python train.py --intermediate_size=832 --norm="rmsnorm" --norm_place="pre" --qk_norm=false --init="uniform" --optimizer="ademamix" --warmup_steps=396 --schedule="wsd" --decay_shape="linear"
MLP neurons of a small language model. Each row is named by its layer, matrix (gate and up: input weights) and neuron, and shows model dimensions 0-95. Each number is 50 + 15 x the weight over its row's rms, rounded and kept within 0 to 99. A neuron's up and down rows have the sign that makes its largest values positive.
A block is one neuron, or neurons of one layer that tend to fire together. After each block is what it responds to, as a language model described it from the Wikipedia text at the highest values.

L3.gate130:26 43 82 28 45 48 51 46 70 63 31 42 43 43 51 64 42 40 45 51 52 77 59 59 14 48 56 64 60 73 47 71 48 20 64 25 69 48 50 57 63 66 45 75 48 47 55 48 62 43 65 52 56 64 55 63 38 42 48 68 65 76 34 45 48 59 53 09 57 81 37 33 53 48 49 48 57 48 36 55 31 49 62 42 47 34 28 33 60 52 30 51 37 47 60 42
L3.up130:19 44 59 31 65 55 56 06 32 44 30 63 34 54 61 56 77 66 51 35 39 58 67 39 39 64 58 53 74 39 49 66 46 74 35 55 66 34 41 60 69 46 74 48 35 77 39 51 45 60 56 68 54 40 67 78 33 31 58 36 34 69 36 39 47 87 71 56 47 59 28 26 58 49 70 65 50 79 56 45 46 50 72 39 38 40 53 32 71 67 68 60 56 39 37 47
L3.gate386:69 43 31 51 40 46 53 44 45 41 44 51 72 58 50 34 74 44 49 88 50 49 64 39 46 61 46 54 52 62 31 86 31 75 51 40 51 43 22 18 46 56 59 32 31 63 54 54 81 62 63 77 62 37 56 56 48 66 60 32 44 56 44 60 35 48 56 29 36 22 20 73 35 53 61 72 42 48 57 61 25 56 55 49 51 45 37 58 70 48 54 56 36 52 70 62
L3.up386:38 39 58 55 54 59 26 45 15 53 44 57 27 45 30 77 61 56 31 25 59 62 57 87 36 81 54 56 46 25 31 32 23 64 48 48 48 47 45 44 35 65 50 34 69 29 35 52 45 64 59 50 36 46 52 42 43 61 61 47 44 28 39 54 45 61 34 44 15 50 46 55 39 49 53 68 24 50 27 34 70 65 63 41 42 41 54 53 65 41 47 48 55 33 42 35
L3.gate427:40 39 39 39 51 52 35 29 45 51 46 30 43 75 41 32 29 15 30 34 23 12 44 47 59 45 42 80 72 51 50 52 45 63 81 54 51 65 56 45 88 56 54 33 63 57 20 45 55 27 64 40 55 62 59 36 46 66 15 81 52 31 36 48 48 56 44 60 41 59 56 32 73 28 49 26 45 50 52 63 25 47 28 44 68 49 32 69 27 46 70 56 40 44 44 15
L3.up427:47 36 49 37 31 49 29 39 57 59 21 52 35 54 25 47 50 35 51 18 45 54 26 37 68 33 31 63 58 51 72 31 68 46 56 58 34 61 25 53 54 51 64 46 74 62 46 19 65 38 51 37 18 71 67 59 62 53 23 65 35 48 46 76 01 41 46 56 31 60 45 33 55 46 58 38 44 53 67 54 36 67 37 27 48 51 22 64 48 37 66 78 47 39 44 14
L3.gate434:37 51 48 10 38 45 66 68 63 17 75 60 51 70 66 27 60 32 42 75 53 33 41 98 33 48 56 66 37 57 48 45 50 47 39 47 74 39 52 51 53 53 45 37 79 38 27 66 27 61 47 41 21 28 64 46 26 38 52 73 62 58 44 77 52 71 36 50 73 35 34 65 58 68 49 59 63 26 25 77 38 30 36 53 31 42 33 49 46 35 64 49 65 59 43 51
L3.up434:47 28 55 36 57 14 34 51 61 39 55 77 48 49 70 48 63 45 37 36 26 43 48 54 34 25 47 30 49 39 68 60 56 36 68 24 77 46 48 72 65 51 43 44 68 37 29 58 50 63 51 38 47 75 53 45 35 31 56 27 40 70 51 69 32 66 59 48 46 69 57 65 53 62 46 73 55 43 34 53 58 42 43 63 51 52 49 51 53 38 61 28 65 56 46 40
Responds to: Wikipedia field and header words

L5.gate196:46 37 75 60 40 59 51 48 21 84 49 49 25 60 63 43 64 49 36 63 64 64 34 73 31 56 69 76 75 70 27 65 47 53 73 42 29 42 48 44 53 68 43 33 61 31 62 48 58 50 26 39 40 05 68 62 56 59 29 38 41 12 69 44 56 45 24 70 60 26 55 49 35 70 66 54 48 47 77 27 21 39 39 61 18 32 27 35 32 64 35 22 53 74 52 51
L5.up196:32 42 60 49 29 47 65 39 50 57 49 85 50 62 50 52 50 63 49 93 54 57 51 66 27 74 53 48 36 48 28 50 58 27 61 43 58 50 63 54 47 37 33 42 33 62 45 35 38 64 55 50 39 18 52 52 88 51 43 36 53 58 68 40 63 66 40 66 77 65 26 49 33 47 50 40 53 42 43 72 52 42 29 65 67 57 68 32 72 50 48 82 44 51 81 64
L5.gate668:35 50 66 54 24 45 70 36 24 70 42 87 23 69 76 38 61 54 61 64 66 51 29 53 47 71 51 53 67 49 22 48 58 31 75 55 50 58 49 51 56 59 75 62 18 50 64 41 64 52 37 76 31 36 47 62 54 60 50 48 42 34 61 38 40 45 49 81 42 16 68 40 34 51 53 42 55 71 73 51 20 53 40 58 36 48 19 52 36 40 33 28 40 49 63 58
L5.up668:48 33 46 50 27 34 73 53 31 50 58 77 50 39 68 67 82 50 55 57 64 77 60 48 27 79 22 46 52 51 29 66 54 35 49 11 57 49 41 38 44 29 71 54 28 49 63 53 54 58 41 67 42 51 34 64 59 54 61 28 40 42 82 41 70 41 43 62 64 43 46 36 36 46 51 56 47 48 61 69 60 64 58 51 49 56 54 50 54 56 34 43 34 42 66 60
Responds to: Heading closing equals

L5.gate493:52 61 74 62 46 26 44 59 49 16 75 56 42 57 44 67 49 27 55 88 61 43 56 54 56 38 49 36 51 51 81 53 43 52 37 80 55 45 32 55 64 56 67 58 58 33 52 20 49 59 53 53 68 41 40 61 43 38 65 35 42 41 33 20 65 80 43 61 18 35 40 80 53 56 52 61 38 77 60 24 70 65 70 59 18 50 42 37 50 32 49 30 46 54 40 63
L5.up493:39 50 19 46 34 54 21 36 54 34 45 40 41 11 30 50 50 42 44 63 52 49 49 32 49 60 30 18 49 53 47 35 35 28 38 70 57 42 42 48 61 71 27 32 67 28 59 38 64 37 60 81 71 50 55 40 74 62 68 59 68 50 53 56 72 47 64 58 51 35 67 51 17 60 24 49 65 79 46 32 41 80 39 57 38 63 73 34 60 64 40 34 44 68 45 41
L5.gate812:24 46 60 67 63 31 29 26 60 39 66 56 41 64 27 60 49 45 42 52 69 52 60 48 30 45 54 55 46 48 37 55 67 22 43 68 61 53 42 43 58 44 33 59 51 18 46 32 62 71 32 35 79 58 66 50 48 42 77 24 46 53 41 70 69 59 49 84 25 23 37 59 39 38 39 67 61 47 46 41 58 67 40 66 26 62 84 46 48 44 56 40 60 76 47 67
L5.up812:43 62 78 57 44 27 52 43 50 27 70 55 41 37 51 57 75 41 73 63 29 70 62 56 13 62 52 37 51 44 50 35 30 33 44 55 45 39 39 38 33 64 56 34 53 56 67 36 70 54 75 35 63 51 32 63 52 50 51 55 41 45 48 46 62 62 57 43 33 43 36 46 40 55 69 49 37 45 68 53 42 85 57 52 36 49 57 63 72 70 56 46 15 57 69 58
Responds to: Numeral digits, participle endings

L8.gate387:70 52 60 47 45 48 53 33 61 45 52 52 57 74 49 30 50 40 47 37 71 65 28 40 43 16 40 56 45 66 46 67 27 59 55 37 69 37 57 69 56 75 77 43 59 65 38 48 59 64 44 55 79 41 45 64 43 48 57 49 45 58 33 49 51 51 67 57 58 48 74 61 38 39 62 77 36 72 64 36 32 55 76 22 40 43 52 38 87 32 60 30 40 55 48 41
L8.up387:39 42 58 51 26 35 47 67 50 46 82 46 63 96 64 74 50 38 58 64 52 69 35 63 51 46 39 55 32 64 22 59 54 78 54 38 53 51 77 50 51 55 35 66 51 62 45 18 31 49 48 44 70 56 24 69 59 51 64 39 15 83 68 38 62 74 60 64 69 50 51 73 60 24 41 66 50 43 64 54 54 61 64 59 36 81 63 42 53 27 55 28 47 57 59 45
L8.gate400:28 87 47 26 31 73 58 37 46 57 74 46 48 34 53 91 62 74 52 64 31 24 44 52 52 40 49 54 53 45 55 32 49 53 57 42 28 60 43 25 42 50 55 27 46 76 29 70 30 36 20 54 28 58 48 40 30 54 49 41 53 28 74 40 51 39 41 57 40 70 31 56 35 46 53 61 60 70 68 40 50 27 51 50 45 13 37 37 61 84 57 48 34 58 62 63
L8.up400:14 62 50 65 51 47 75 80 51 48 39 38 37 33 51 78 51 38 21 36 22 53 68 22 30 37 50 53 49 66 43 31 45 48 85 21 48 45 36 48 67 59 62 30 20 58 49 39 67 61 28 63 41 47 68 40 36 52 48 47 61 58 62 36 39 46 34 41 28 32 56 49 43 57 63 20 30 19 61 34 41 52 48 46 54 68 71 52 40 56 36 57 70 46 73 57
L8.gate404:48 51 45 35 61 41 58 52 15 60 47 50 44 68 51 47 53 42 03 64 32 14 24 26 63 54 68 68 32 66 58 43 76 73 36 39 49 52 76 55 63 42 25 40 36 56 53 52 69 70 51 36 75 53 62 52 46 50 64 20 48 57 49 37 30 65 57 41 29 22 47 70 22 43 51 53 54 38 70 70 68 38 68 37 70 10 35 50 64 42 41 22 41 59 41 37
L8.up404:41 60 61 84 78 43 22 59 40 40 90 41 28 50 58 37 73 46 45 48 54 55 29 50 52 51 60 58 48 79 53 17 42 57 46 64 45 62 52 49 52 47 06 59 48 77 50 66 31 58 31 62 54 56 40 44 76 60 51 47 31 33 39 60 36 44 37 56 38 52 61 61 25 26 42 66 69 50 21 39 38 48 53 60 74 36 49 66 55 62 39 50 53 69 64 49
L8.gate667:37 30 49 46 66 80 53 37 34 51 54 45 31 39 21 31 37 22 34 54 47 50 61 74 55 66 43 66 48 77 52 79 28 44 50 52 61 60 61 23 44 63 31 79 61 56 55 53 53 44 23 69 33 52 73 53 52 60 32 44 19 38 35 48 36 49 30 50 58 60 77 58 35 35 33 65 73 47 60 39 23 61 42 77 57 61 57 42 70 63 40 55 33 52 59 40
L8.up667:57 29 42 53 70 64 50 35 57 55 47 66 62 45 68 67 70 66 49 45 58 51 70 47 27 82 58 59 24 42 20 25 59 55 44 40 30 58 57 52 45 23 27 28 53 67 35 52 54 49 31 52 68 49 32 46 45 72 44 37 42 67 35 46 56 54 32 64 64 75 49 39 28 74 42 24 56 46 56 27 52 33 65 37 41 36 75 54 56 66 62 23 63 74 71 40
L8.gate703:29 48 24 61 55 52 52 55 44 46 47 79 52 46 59 78 80 62 40 65 28 31 36 52 25 70 62 58 19 56 67 49 56 51 85 48 42 76 74 65 47 55 60 36 48 52 29 55 45 27 63 47 52 47 34 53 50 68 58 48 48 73 53 24 39 58 50 59 50 76 34 67 50 63 58 38 55 55 63 34 48 83 53 78 25 45 26 28 27 59 68 27 41 78 48 63
L8.up703:18 59 85 53 47 60 38 61 16 65 48 65 66 70 44 67 57 61 62 62 46 57 32 43 50 53 35 34 63 91 47 67 25 48 34 58 43 67 42 45 49 77 43 38 58 64 40 54 42 46 76 58 47 55 23 47 60 49 50 35 43 42 78 53 66 41 34 51 47 43 55 68 29 57 49 22 61 21 36 11 49 81 38 48 33 58 62 66 77 60 57 42 60 50 53 47
L8.gate711:45 57 39 56 51 62 63 40 65 53 35 48 13 48 65 48 73 41 22 35 69 44 47 68 43 55 51 58 41 71 49 37 47 78 41 65 32 37 65 45 52 42 31 25 84 56 18 26 55 72 51 45 59 44 48 56 27 69 44 46 35 34 72 36 56 51 67 28 63 57 46 45 47 38 30 57 50 34 80 49 57 54 64 43 63 51 58 49 70 63 10 31 35 53 54 40
L8.up711:60 51 12 43 19 46 17 37 41 33 76 55 42 42 39 62 30 42 36 30 32 62 61 52 68 45 45 36 50 38 31 43 40 49 49 72 73 64 33 48 51 32 36 50 44 24 37 81 60 20 64 46 19 64 40 43 56 64 58 32 23 58 91 37 37 52 57 52 39 46 51 57 57 76 35 48 65 62 47 23 59 28 24 52 33 63 58 39 55 57 51 67 30 53 47 59
L8.gate753:76 56 46 46 45 76 68 38 70 50 53 41 65 43 51 57 40 71 54 40 32 48 43 73 59 74 36 55 51 81 56 60 54 22 38 37 52 38 80 20 39 36 37 87 59 65 42 38 59 23 31 47 31 43 37 25 35 60 41 53 30 53 48 43 65 58 39 57 69 61 85 47 51 62 70 35 58 43 61 58 61 37 35 58 36 31 55 49 65 57 53 51 63 62 35 53
L8.up753:62 69 46 49 70 64 71 45 45 68 48 58 37 41 62 48 46 87 30 53 54 43 57 46 49 66 53 61 74 61 39 70 79 31 57 36 79 66 52 16 51 69 58 64 58 57 31 37 38 47 09 49 61 45 63 43 53 77 43 56 58 35 22 66 42 54 57 33 50 56 65 54 52 26 55 36 37 51 48 56 41 41 23 32 55 31 57 61 59 45 61 70 69 48 44 57
L8.gate815:15 52 68 55 81 51 21 32 77 50 26 27 21 59 53 70 63 35 23 52 22 51 48 54 17 57 68 74 43 58 24 57 51 55 39 62 71 71 36 45 54 48 31 50 48 59 45 49 40 34 48 53 68 65 60 71 58 50 53 56 30 43 65 60 70 36 65 36 42 57 58 54 25 34 47 52 76 63 42 37 33 47 49 47 51 76 55 31 65 62 56 17 56 47 56 65
L8.up815:32 68 79 61 52 58 54 64 45 70 60 81 49 44 55 44 49 65 52 73 49 38 52 74 54 66 36 53 35 48 62 54 54 38 79 48 49 63 63 45 53 72 48 27 89 46 36 53 53 43 67 73 41 40 49 21 57 39 47 37 64 84 50 57 56 47 31 54 54 30 41 75 58 36 48 48 72 46 47 35 37 50 50 72 06 39 66 47 54 62 60 53 49 36 71 47
Responds to: Section-heading closing markers

L8.gate115:59 73 61 32 61 50 41 64 60 58 60 53 44 48 47 51 78 52 52 58 56 69 56 21 55 50 71 28 52 51 46 40 78 52 49 20 53 53 44 44 65 58 40 37 45 53 55 44 54 35 52 39 26 52 69 70 22 17 44 45 69 71 84 84 58 63 45 75 55 29 61 50 53 56 61 32 42 45 54 53 29 73 16 56 15 31 56 26 53 43 52 50 56 48 77 43
L8.up115:57 57 82 58 48 43 55 37 69 26 56 36 58 39 53 61 65 62 41 49 42 37 55 43 62 46 38 32 49 55 50 50 27 40 39 56 59 28 45 30 45 66 47 45 47 35 48 66 67 61 42 61 51 83 41 56 64 58 46 45 48 72 57 26 67 64 30 36 57 42 34 19 23 69 57 39 45 47 53 43 59 49 69 46 75 63 45 34 68 51 72 51 24 45 42 58
L8.gate314:33 80 59 28 44 48 63 48 78 53 81 68 48 38 62 39 42 67 47 51 32 59 57 63 46 54 68 39 39 46 73 26 60 52 42 49 76 31 44 42 26 31 57 54 70 24 47 58 52 49 49 33 48 41 42 76 41 42 62 41 39 25 86 54 52 68 48 46 40 45 31 72 65 38 59 56 69 76 64 16 38 54 48 58 31 61 57 24 72 62 35 51 17 52 46 55
L8.up314:34 71 67 29 42 63 62 48 14 63 34 71 43 61 38 38 48 32 35 70 27 48 41 41 40 72 27 49 58 46 55 32 50 29 56 55 32 47 60 28 61 60 63 56 41 44 55 72 31 43 57 39 45 50 51 63 71 65 37 53 42 40 40 61 54 36 61 74 57 45 42 44 45 49 44 55 43 61 62 72 39 35 70 58 55 69 28 26 36 52 17 50 45 34 32 42
L8.gate353:71 75 47 57 31 57 48 39 75 39 36 46 21 42 40 34 62 55 52 28 71 47 84 54 35 40 66 67 73 32 80 40 62 64 65 66 49 57 35 37 45 55 82 53 78 21 33 42 59 33 38 61 44 66 65 68 52 57 42 72 62 61 40 48 61 50 37 48 42 31 56 58 50 36 37 27 42 93 61 32 63 53 52 49 35 55 23 55 53 59 45 24 53 39 45 25
L8.up353:56 52 52 71 42 52 69 37 61 39 56 37 45 35 56 55 42 54 42 27 35 64 27 68 53 59 61 26 45 37 46 38 53 40 54 31 43 57 68 38 32 45 34 58 42 58 58 56 44 53 49 45 44 54 24 46 49 42 39 57 33 52 54 56 26 42 37 38 06 63 45 50 61 41 23 57 39 31 34 33 18 45 70 44 37 59 14 40 42 76 53 34 27 38 54 28
L8.gate642:27 45 62 40 60 68 71 31 52 55 30 70 54 46 36 69 34 43 87 44 59 60 39 46 44 65 53 45 20 68 40 52 51 29 50 59 65 34 68 69 60 56 54 54 40 56 32 73 74 27 21 48 49 38 55 24 54 36 41 45 62 51 32 29 51 78 48 58 44 38 49 57 45 80 59 50 58 48 34 34 68 22 35 53 71 37 63 53 46 27 62 73 38 90 69 40
L8.up642:41 43 42 55 29 47 32 37 58 32 47 45 23 41 22 52 73 46 26 38 59 47 54 47 38 66 75 65 44 28 38 32 81 37 50 34 62 42 73 75 43 56 61 43 32 45 72 64 68 63 47 41 64 68 36 46 69 41 62 47 60 54 26 50 30 52 34 35 39 50 62 69 62 59 65 61 56 49 21 15 47 33 47 68 50 64 31 56 67 63 50 48 30 49 54 50
L8.gate699:28 48 46 55 43 53 39 60 46 38 50 66 51 54 46 48 49 50 45 42 66 57 60 67 41 27 48 50 62 33 49 07 58 61 56 61 37 43 46 67 48 38 52 53 45 30 55 46 39 54 52 54 65 47 47 52 63 51 58 45 51 44 82 28 67 60 33 47 33 62 59 70 90 46 37 66 77 29 34 55 67 59 38 76 24 52 59 42 12 78 63 54 49 82 60 47
L8.up699:26 48 58 26 48 74 55 51 39 70 59 67 50 39 51 54 60 65 17 60 48 53 87 64 41 31 66 74 32 60 42 53 53 41 63 34 70 46 51 55 56 49 52 45 31 22 47 64 40 62 57 39 38 46 61 48 41 33 58 48 65 41 55 32 70 45 43 60 41 58 52 69 63 44 43 54 61 41 36 29 41 60 51 30 18 44 34 43 43 71 55 50 38 67 53 44
L8.gate741:56 43 30 65 23 41 36 36 43 42 63 54 40 49 59 78 70 52 18 35 52 56 70 41 47 19 57 39 64 58 33 41 51 51 42 50 60 46 56 76 59 57 44 45 32 59 48 56 33 52 69 43 54 47 73 65 47 56 65 36 45 48 84 16 64 57 64 45 57 39 31 51 37 93 62 51 59 50 59 46 45 38 12 45 42 31 36 51 49 41 63 65 63 57 58 56
L8.up741:59 64 49 65 50 74 30 48 52 48 57 74 63 27 41 54 59 23 55 77 75 60 43 39 47 34 63 67 35 68 59 16 60 36 59 63 25 28 44 24 40 41 70 74 37 36 57 19 46 42 36 55 37 51 44 63 52 48 51 50 66 47 65 55 37 94 54 41 56 44 27 36 39 53 42 39 56 42 43 68 44 37 46 45 63 42 29 40 32 62 44 35 62 27 53 44
L8.gate802:74 63 62 67 49 44 54 62 40 49 56 37 49 27 36 43 31 68 15 36 56 49 68 38 45 44 52 59 83 39 55 66 59 04 78 69 51 55 11 62 46 75 58 44 29 26 23 27 46 67 68 48 55 67 50 30 48 30 57 78 67 62 43 57 50 65 27 37 30 74 23 34 56 51 31 46 60 55 43 33 75 42 32 35 26 48 44 35 45 65 47 40 62 45 42 37
L8.up802:52 52 39 47 55 71 36 59 74 30 40 67 40 55 36 71 53 44 38 42 45 34 44 48 38 57 54 40 65 61 33 63 82 77 70 05 58 72 50 11 67 45 59 48 47 65 45 60 62 42 30 51 39 52 37 62 66 54 44 13 54 38 52 42 43 69 57 44 58 32 35 36 41 65 38 34 57 59 31 44 60 53 55 34 23 76 31 20 56 22 62 55 43 26 50 37
L8.gate826:53 27 45 45 51 45 33 79 45 31 44 65 38 46 29 81 62 57 30 40 62 46 66 39 59 26 64 52 51 47 62 34 44 54 49 33 92 49 33 56 54 58 35 36 45 40 45 54 57 74 64 61 67 46 37 31 23 25 61 24 35 50 60 37 39 48 55 48 28 44 51 51 51 53 47 31 65 84 49 67 43 64 45 46 35 23 41 45 77 49 42 65 62 34 23 68
L8.up826:63 57 43 67 58 26 44 43 60 60 47 60 49 44 45 55 66 44 39 34 56 57 42 43 42 29 45 40 84 60 43 48 36 62 47 16 50 42 50 79 69 36 61 66 49 36 69 73 39 40 64 45 61 34 69 39 66 43 53 48 55 47 61 54 40 55 58 58 33 48 46 30 61 52 46 35 63 81 47 59 52 45 48 40 60 61 53 58 29 58 52 66 54 67 24 46
Responds to: Predicate after passive auxiliary

L3.gate237:41 51 52 26 29 52 38 72 63 74 29 68 50 56 54 47 38 56 50 42 43 56 18 20 67 86 47 23 61 44 61 67 37 69 53 31 46 59 64 58 55 61 68 67 51 48 48 71 33 40 39 64 57 43 50 65 50 66 48 53 42 50 35 56 24 41 57 50 24 43 35 36 77 44 40 54 54 45 69 33 46 39 56 55 69 44 63 48 34 68 27 51 36 42 44 45
L3.up237:52 44 78 30 50 31 51 77 21 42 54 41 39 48 78 41 57 47 59 42 41 58 31 57 48 43 28 21 74 62 48 57 31 33 31 24 45 36 75 45 62 38 80 38 38 49 77 27 45 45 29 59 38 47 56 60 34 61 46 55 39 79 14 53 54 56 26 36 30 49 28 49 61 72 70 48 21 37 58 50 60 26 37 68 47 35 30 61 46 42 28 62 24 46 36 35
L3.gate482:52 39 43 52 76 36 49 54 77 58 40 43 40 23 31 39 62 61 40 37 41 73 68 62 66 74 49 47 50 40 73 74 68 43 62 39 35 53 38 53 66 48 52 45 62 58 67 33 72 48 59 54 68 46 55 38 35 39 30 44 70 48 27 42 32 39 58 39 27 73 31 51 61 34 47 38 43 75 59 54 57 49 46 55 47 42 60 55 35 37 65 26 27 38 46 40
L3.up482:17 32 60 46 42 54 47 36 84 36 46 65 29 39 67 45 54 64 68 58 55 79 54 56 57 39 52 49 70 41 50 51 50 36 56 34 35 56 60 33 56 36 69 53 16 67 56 46 26 47 58 44 65 36 66 47 49 25 56 75 67 76 37 43 54 40 39 36 60 60 65 53 37 40 40 51 63 46 52 43 47 36 45 57 71 52 73 46 37 62 39 35 32 54 45 50
L3.gate498:59 61 68 41 15 51 59 62 47 69 43 83 15 37 43 62 43 40 26 64 67 52 56 68 84 61 75 26 49 31 54 56 20 66 77 58 45 62 69 57 57 67 45 47 46 48 40 78 35 71 42 71 65 61 50 51 34 40 60 29 45 35 42 53 55 75 40 66 46 55 65 72 81 77 37 52 32 51 50 56 66 45 62 47 49 49 26 49 40 45 56 32 44 55 32 63
L3.up498:48 78 44 41 89 54 57 37 55 37 54 55 54 57 73 74 49 50 56 30 31 58 33 47 39 56 37 46 62 63 32 71 44 49 51 19 51 62 59 38 35 51 39 72 63 28 47 70 53 40 36 33 83 58 43 45 37 53 51 25 55 58 37 29 73 37 46 56 41 52 26 58 46 37 62 53 26 37 71 39 45 43 35 60 63 34 81 42 41 44 24 51 65 57 48 37
L3.gate573:33 45 59 40 46 37 47 55 39 48 67 64 52 73 51 47 30 22 62 49 22 43 28 46 57 81 38 45 70 56 37 62 54 46 66 40 61 62 29 37 59 56 58 64 81 37 54 51 33 11 64 29 40 48 46 35 60 40 35 26 55 41 48 59 38 44 42 72 46 64 64 43 43 22 47 44 94 59 88 37 54 44 36 69 73 44 70 63 36 69 52 55 53 57 54 41
L3.up573:55 56 61 62 49 68 70 59 74 68 79 54 40 28 81 49 62 56 69 41 59 86 41 56 32 33 47 37 37 32 62 24 56 61 69 50 37 39 49 60 31 75 36 70 39 47 59 64 73 37 26 55 31 46 45 57 22 35 45 37 41 25 40 52 42 31 44 52 18 49 47 68 57 52 22 50 56 35 47 70 54 53 38 86 61 61 45 50 44 71 53 47 35 52 37 48
Responds to: Wiki heading closers